Weights of a small transformer language model: 15 layers, 5.59M parameters.
MLP neurons of a small language model. Each row is named by its layer, matrix (up: input weights; down: output weights) and neuron, and shows model dimensions 80-175. Each number is 128 + 24 x the weight over its row's rms, rounded and kept within 0 to 255.
After each neuron's rows, "fires on" lists the tokens most often at its 100 highest values on Wikipedia text that the model never trained on. A number after a token or word is its count.

L10.up214 [117 149 146 131 151 126 109 105  96 133 145 112 100 126 135 114 149 140 120 122 130 110 118 121 130 142 118  94  95 143 141 129 133 109  95  93 111 125 178  97 133 115 151 109 143 150 124 132 127 124 148 111 111 128 120 107 193 109 130  92 127 125 152 120 121 162 162 125 147  81 105 135 145 121 134 174 103 113 155 131 125 164 140 158 118 150 130 148 180  91 124 148 119 122 138 159]
L10.down214 [168 124 156 103 154 133  73  94 105 111 163 136 126 158 130 112 165  91 100 121 123 140 151 141 118 137 135 140 144  98 162 159 151 127 126 144  83 146 119 159 147 107 132  90 118 122 108 115 122 150 165  90 118 133 161 156 100 110 131 124 139 131 172 129 151 112 124 124 180 127 128 128 104  90  76 108 127 105 153 132 103 107 180 113 141 127 112 153  83 124  98 146 106 105 141 139]
fires on: " P" 34, " D" 7, "3" 7, " ref" 6, "-" 5, "5" 4

L11.up191 [129 120 114  87 121  92 158 160 127 103 141 131 103 177 150 151  86 167 120 127 141 100 107 170 114 140 127 132 137 102 179 116 167 155 147 105 144 128 160 149 173 120 150 172 126 124 107 105 154 157 107  94 116  98 121 139 138 122  89  99 154 149 176 102 117 146 132 118 129  82 106  99 116 112 127 130  92 109 123 143 145 161 123 149 120 127 122 151 124 145 142 174 108  96 120 157]
L11.down191 [155  85 100  82 154 112 132 113 104  92 120 152 102 101 145 134 120 132 123 104 136 148 136 102 111 133 100 160 102 127 147 127 162 148 105 151 104 105 131 141  85 164 132 110 102 150 110 156  90  96 129 107 119 105 157 168 133 106 167 140 144 131 110  87 132 157 147 142 155 145 155 125 145 119 143 124 116 136 176 161 106 133 143  96  99 164 104 173 124 141 150 122 132 118  95 128]
fires on: " P" 43, " S" 10, " R" 7, " Ch" 6, " D" 6, "Ch" 5

L5.up318 [126 110 150  98  96 123  93 175 123 112 148 128 126  96 114  88 119 145 121 143 104 123 150 152 133 150 135 131 162 111 182  65 122 126  98 114 106 101 105 129 135 124 138 116 111 156 126 132 110 118 172 167 124  71 144 102 136 103 128 135 147 128 134 155 104 148 141 125 134 134  85 132 130 123 123  96 113 144 115 151 118 121  87 110 147 139 105 126  91 145 135 125 129 173 135 114]
L5.down318 [159 143 119 110 175 153 142 120 131 121  92 160  97 156 125 157 162  97 162 140 107 129 167 125  94 130 130 115  57 128  87 143 107 124 153 126 166 135 166  96 146 112 110 128 120 133 149 123 149 159 137 116 131 154 126 118 123 173 140 156 134 160 156 100 180 174 133 100 123 111 145 136 139 130 116 137 102 126 132 141 152  98 159 119 130 134  97 143 157  66 154  83 124 131  97 155]
fires on: "n" 27, "ud" 16, "e" 11, "t" 5, "ew" 4, "l" 4

L12.up212 [ 88 115 113 133 129 137  66 132 113 137 170  92 155 125 114  89 155 156  66 163 133 119 102 133 139 138  77 139 133  82 126 136 132 127 119 148 131 112 166 129 129 145 140 143 147 145 137 159 112 136 128 150 148 143 105 116 108 118  89 148 136 123 119 135 148 102 131 139 106 136 134 104 161  99 129 139 127  68 178 121 119 128 150 114 162 134 180 109 137 102 147 182 122 110 118 118]
L12.down212 [130  75 148  93 157 104 103 138 145 118 143 117 145 181  78 127 140 123 164 104 127  95 121 105 141  86 199 136 164 117 169 133 148 113 113 132 117 160 140 132 115 109 107 129 140 122 129 132 135 110 154 146 136 141 105 135 176 116 107 123 172 164 132 116 131 143 147 142 131 158 111 127 134 126  96  91 137 121 122 102 107  86 152 166 132 124 113 144 143  96 134 125 111 168 133 109]
fires on: " c" 55, " C" 15, "C" 9

L7.up374 [136 167 143 135  81 157 138 136 131 142 129 108  94 116 136 141 138  99 146 151  96 128 107 126 116 105 129 109 156 148 153 114  95 120 153 107 120 130 111 156  91 184 109 122 127 106 149 122 104 109  88  98 137 151 136 141  98  84 158 126 111 119 126 106  73 144 156 101 121 138 115 136 154 132 107  99 124 140 117 168 125 122 143 129  84 109 157 134 108 102 146 122 132 157 114 127]
L7.down374 [104 131 117 151 180 142 148 107 130 101 142 147 125  99 129 112 129 133 129  63  84 113 138 103  82 143 145 137 135 140 121 134 132 154 119 157 175  79 146 151 146 149 126 147 159 144 124 112 110 132 141 110 134 150 144 117 136 127 119 146  90 104  93 180 123  93 110  94 167 161 135 122 133 140  99 144 126 120 119 130  82 151 116 132 119 119 105 156  83 115 136 121 126 182 140 151]
fires on: " ro" 17, " tra" 14, "ro" 11, "ig" 11, " bro" 5, "way" 5

L4.up319 [149 129 114 129 120 104 133 100 111 146 110 146 135  92 100 123 112 150 116 131 150 127 108 159 123 109 154 126 162 137 154 122 126 166 111 137 111 156 159 124  73 115 158 116 141 118 140 132 115 125 134 156 140 125 137  56  89 161  96 126  94 134 137 127 103 110 123 127 157 125 113 125 130 131 176 185 108  93 109 112 147 138 129  97 121 111 110 183 103 121 106 147 131 109 178 152]
L4.down319 [127 141 136 141 125 119 143  93 102 114 149 149 138 122 114 110 129 110 126 112 152 137 106  99 134  96 117 108 143 131 141 158 104 135 134 125  92 159 126 157 147  96 122 122 184 135 136  97 119 132  81 123 115 145 130 159 123 103 115 125 141 135  97 151 157 143 154  92 127 127 140 116 168 106 130  83 105 135 105  97 129 119 134  83 137 178 142  79 138 128 156 132 135 190 152 114]
fires on: "-" 43, ":" 12, "3" 11, "s" 11, " d" 6

L11.up75 [142  90  99 135 120 155 110 113 141 109 139 112 128 121 133 115 131 101 106 150 116 138  89 145 132 132 111 173 118 125 158 108  99 133 131 101 156 164 152 160  96 199 175 139 138 152 119 144 119 143 125 128 156 118 151 144 111 152 144 142 153 120 152 131 148 128 120 105 111 154  93 122  98 163 133 111 139 139 106 148  70 141 107 118 128 106 133 133  99 132  72 155 137 146 120 158]
L11.down75 [126 119 107 134 190 140 163 115 147 197 113 121 144 124 140 101 133 130 130 153 178  88 143 131 138 118 116 148 133 134 116 122  96  93 131 193 147  94 156 119 121 125 106 115 147 110  98 134 171  58  96 108 126 104 105 105 142 112 147 113 103 134 108 124 135 148 140 157 132 125 137 153 140  92 112 172 117  78 132 135 105 179  94 181 117 142 140 143 136 114 120 124 139 141 122 173]
fires on: "i" 42, " st" 15, "u" 12, "ion" 6, "es" 5, "ed" 4

L6.up321 [156 126 112 140 136 130 140 133  77 151 171 148 121 113 121 133  85 131  81 172 117 125 127 132 126  99 123 159 149 126 105 106 141 117 148  97 123 124  95 125 128 130  92 111 146 130 107 118 128  91 111 158 143 106 121 112 128 106  94 196 112 140 141 134 191 145 145 113 132 109  81 123 126 143 161 178 126 118 139 170 134 122 136 129 168 116 127 116 125 136 155 106 109 132  71 130]
L6.down321 [ 77 160  97 127 165 131 149 127 156 112 103 131 130 145 123 159 120 133 178 121 140 144  88 148 120  89 129 113 109 156 125 119 128 162 149  92 128 152 101 132 154 106 134 112 109 181 128 104 153  89 154 125  91 125 142  93 162 111 136 112 106 123 126 120 124  90 118  98 135  78 151 121 147 126 146 110 129 155 141 135 111 104 145 113 130 112 171 162  59 198  95 130 121 126 141 151]
fires on: "h" 30, "m" 17, "y" 13, "v" 10, "ar" 5, ":" 5

L10.up20 [112 123  94 103 146 130 101 103 177 115 116 179 141 163 121 106 126 105 119 117 170 132 114 136 124 141 106 130 143 151 131 130  97  96 140 160 151 116  80 129 105 134 110 107 110 160 127 129 160  99  99 125 186  90 169 128 148 159 158 175 160 127 115 104 162 105 130  97 127 137 108 126 115 159 194  95 123  65 119 132 123 138 102 123 127 100 117 116 125 108 102 136 157 139 144 144]
L10.down20 [129 129 101 147  92 144 151  85 124 133 145 121 102 120 126  61 164 129 104 129 120 136 115 113 144 154 127 132 131 132 124 128 141 120 169  99 149 113 146 107  84  82 145 153 179 104 111 139 113 135 134 118 134 161 127 137 160 142 141 115 112 121  94 112 112 140 155 128 130 112 154 114 115 123  71 142 115 157 118  84 152 106 136 124 140  98 104 164 160 139 153 132  99 136 150 100]
fires on: "i" 15, "v" 12, "ly" 11, "u" 11, "ag" 8

L3.up308 [119 117 156 118 142 130 113 110 124 121 151 126 117 140 135 154 147 143 150 104 143 132  94 143 154 137 134 124 129 105 141  87 145 145 124 149 126 152 125 153  99 103 136 114 140 110  86 143 111 110 145 126 130 110 135 110 167 105  58 184 108 115 140 128 160 113 139 135 136 160 101 100 139 109 102 141 129  66  88 167 127 143 168 146 141 152 113 121 131 114 134  93 120  98 145 185]
L3.down308 [151 134 136 114 122 141 154 120 130 117 101 160 185 187 148 142 134 122 137 149 127  69 100 146 144 138 136  89 169  94 147 121 156 141 126 134 144 152 140  97 141 146 127 108 121 131 132 101 150 168 115 121 132 146  94 103 148 145 131 102 119  99 149  95 166 156 133 122 141 117 112 164  94 167  97 102 142 134 182 160 137 127  92 118 127 110 150 181  91  68 117 121 137 129 106 126]
fires on: " not" 16, " st" 12, " ne" 8, " become" 7, " qu" 7

L7.up277 [133 106 116 111  99 159 126  91 147 123 139 134 135 147 118 101 124 115 114 164 126 130 158 157 130 117 175 110 157 184 134 121 118 140 147 137 142  93 115 161 156 152  83 128 132 114  96 113 151 151  86 126 138 101 140 113 126 190 122 166 129 150 118  91 125 120 110  99 132 174  98 140 130 157 122 141 147 130 114  95 128 143 131 105 152 170 144  93  99  92 104  62 132 126 152 123]
L7.down277 [133 146 108 121 154  92 136 101 160 105 133 180 143  99 123  90  94 115 123 122 108 137 157  62 127 138 112 159 133  93 173 104 152 176 158 129 135 120 120 107 127 123 155 110 134 113 116 135  91 132  88 116 118 126 121 133 140 117 148  96 155 135 134 151 162 151 123 175 127 112 131 121 100 125 112 141 145 139 103 149 146 130 137 130 106 102 120 163 154  87 141 104 144 129  98 128]
fires on: "id" 14, "iv" 11, "u" 10, "g" 9, "v" 9, "ag" 8

L5.up362 [159 119 135 128 170 136 117  97 103 124 136 132 167 107 118 148 128 116 115 137 140 135 133 146 118 143  96 168 126 130 137  93 159 122 133 100 130 114  87 153 114 127 110 114 126 147 145 131 106 149 113 168 154 107 120 127 120 135 150 111 109 106 126 108 143 117 135 157 113 102 118 136 124 145 147 128 187  49 139 101 139 121 168 104 120 149  99 137 119 153 144 108 104 150 115 189]
L5.down362 [204 123 118 147 148  99 107 108 129 153 194 151 110 121 127 152 134 162 139 127 147 142  98 141 102 124 103 109 165 125 122 189 104 122 117 122 149 128  88 140 120 165 107 129  72 155 100 102 127 143 113  96 116 123 121 134 104 118 158 167 111 152 111 132 102  95  89 138 128  84 134 139 160 113 155 156 100 137 151 111 143 158 108 117  77 141 137 107 107 181  95 111 133 121 154 117]
fires on: "m" 14, "'" 11, "or" 8, "ic" 8, "an" 6, ":" 6

L10.up266 [135 111  81 173 119 152 158 153  77  92 118 142 138  99 151 121  91 146 112 146 185 103 111  96 138 123 107  88 136  96 140 158 138 174 134 111  96 115 129 134 123  72 148 120 161 141 153 132 146 144 104 147 165 138  92 131 175 126 100 137  80 160  88 121 128 133 166 114 116 109 161 109 116 144 140 122 115 119 147 120 124 152 124 128 144 109 145 128 133 100 160 205  96  74 133 107]
L10.down266 [113 101 141 127 146 116 123 132 107  73 121 145 127 136  71 145  98 138 124 125 137 114 166 154  79  94 117 158 109 112 111 135 101 129 127 137 101 122 143 142 164 158 120 142 110  96 121 169 139 145  82 102 175 129 131 139 117  65 102 143 167 129 110 120 103 132 113 111 111 150 107 108 134 106 155 143 160 133 127 146 142  77 161 119 127 131 134 134 125 124 134 191 143 167 117 142]
fires on: " c" 16, " T" 15, " J" 14, "l" 7, " B" 7, " Gl" 5

L11.up355 [157 140 142 108 148 121  99 161 128 152 108 119 137 149 102  84 125 109 162 128  85  98  61 110 130 176 126 110 166 150 139 114 134 116 113 150 174 121 116 142 148 133 153 115 126 149 146 104 146 134 172 123 149 103 146  95 126 149 117  88 162 123 153 152 152 164 118  81 148 111 120 122 117 104 148 119 145 132 104  97 134 114 109 118 142 121 111 136  88 144  55 156 140 111 114 139]
L11.down355 [130 134 168 107 137 127 120 114 133 131 133 141  79 131 122 173 135 146 109 187 141 137 141 102 123  82 126 176 123 138 130 131  93 114 110 161 129 115 164 148 113 154  72 100 125 133  92 166 119  91 110 136 150 126 139 138  96 112 114 125 114 113 144 160 136  96 106 132 141 106 103 131 159 126 144 125 155 139 139 125 108 160 123 130 101  82 135 128 122  92 143 140  90 147  97 119]
fires on: "n" 23, "a" 20, "c" 10, "en" 8, "e" 5, "i" 4

L7.up360 [121  87 122 136 102 105  45 160 118 116  75  94 133 174  89  88 143 163  95 166 148 146 156 115 153 177 115 158 143  72 100 130  99 125 129  84 123 148 121 113 159 150 118 172 112 134 103 150 105 119 103 110 139 160 111 104  95 107 137 113 132 142 162 157 120  84 116 162 163 162  86 154 122 152 104 156 152 110 138 166 112 110 162 139 130 154 161 173  83 108 153 106 118 145 128 115]
L7.down360 [102 127 112  94  94 134 153 140 154 136 135 125 161  70 133 120 101 107 134 129 127 184 119 122 131 120 115 112 136 141 124 106 128 140 160  99 149 156  91  95 122 141 100 165 148 129  64 122 139 155 132 148 133 130 108 137  98 133 150 140 147 142 140 110 107 130 113 173 127 124 129 157 136 132 126 145 119 122 148 128 140 114 118 114  98 123 124 161 123 149  93 175 132  81 176 133]
fires on: " c" 15, " p" 13, "ic" 12, " do" 6, " adv" 5, "oc" 4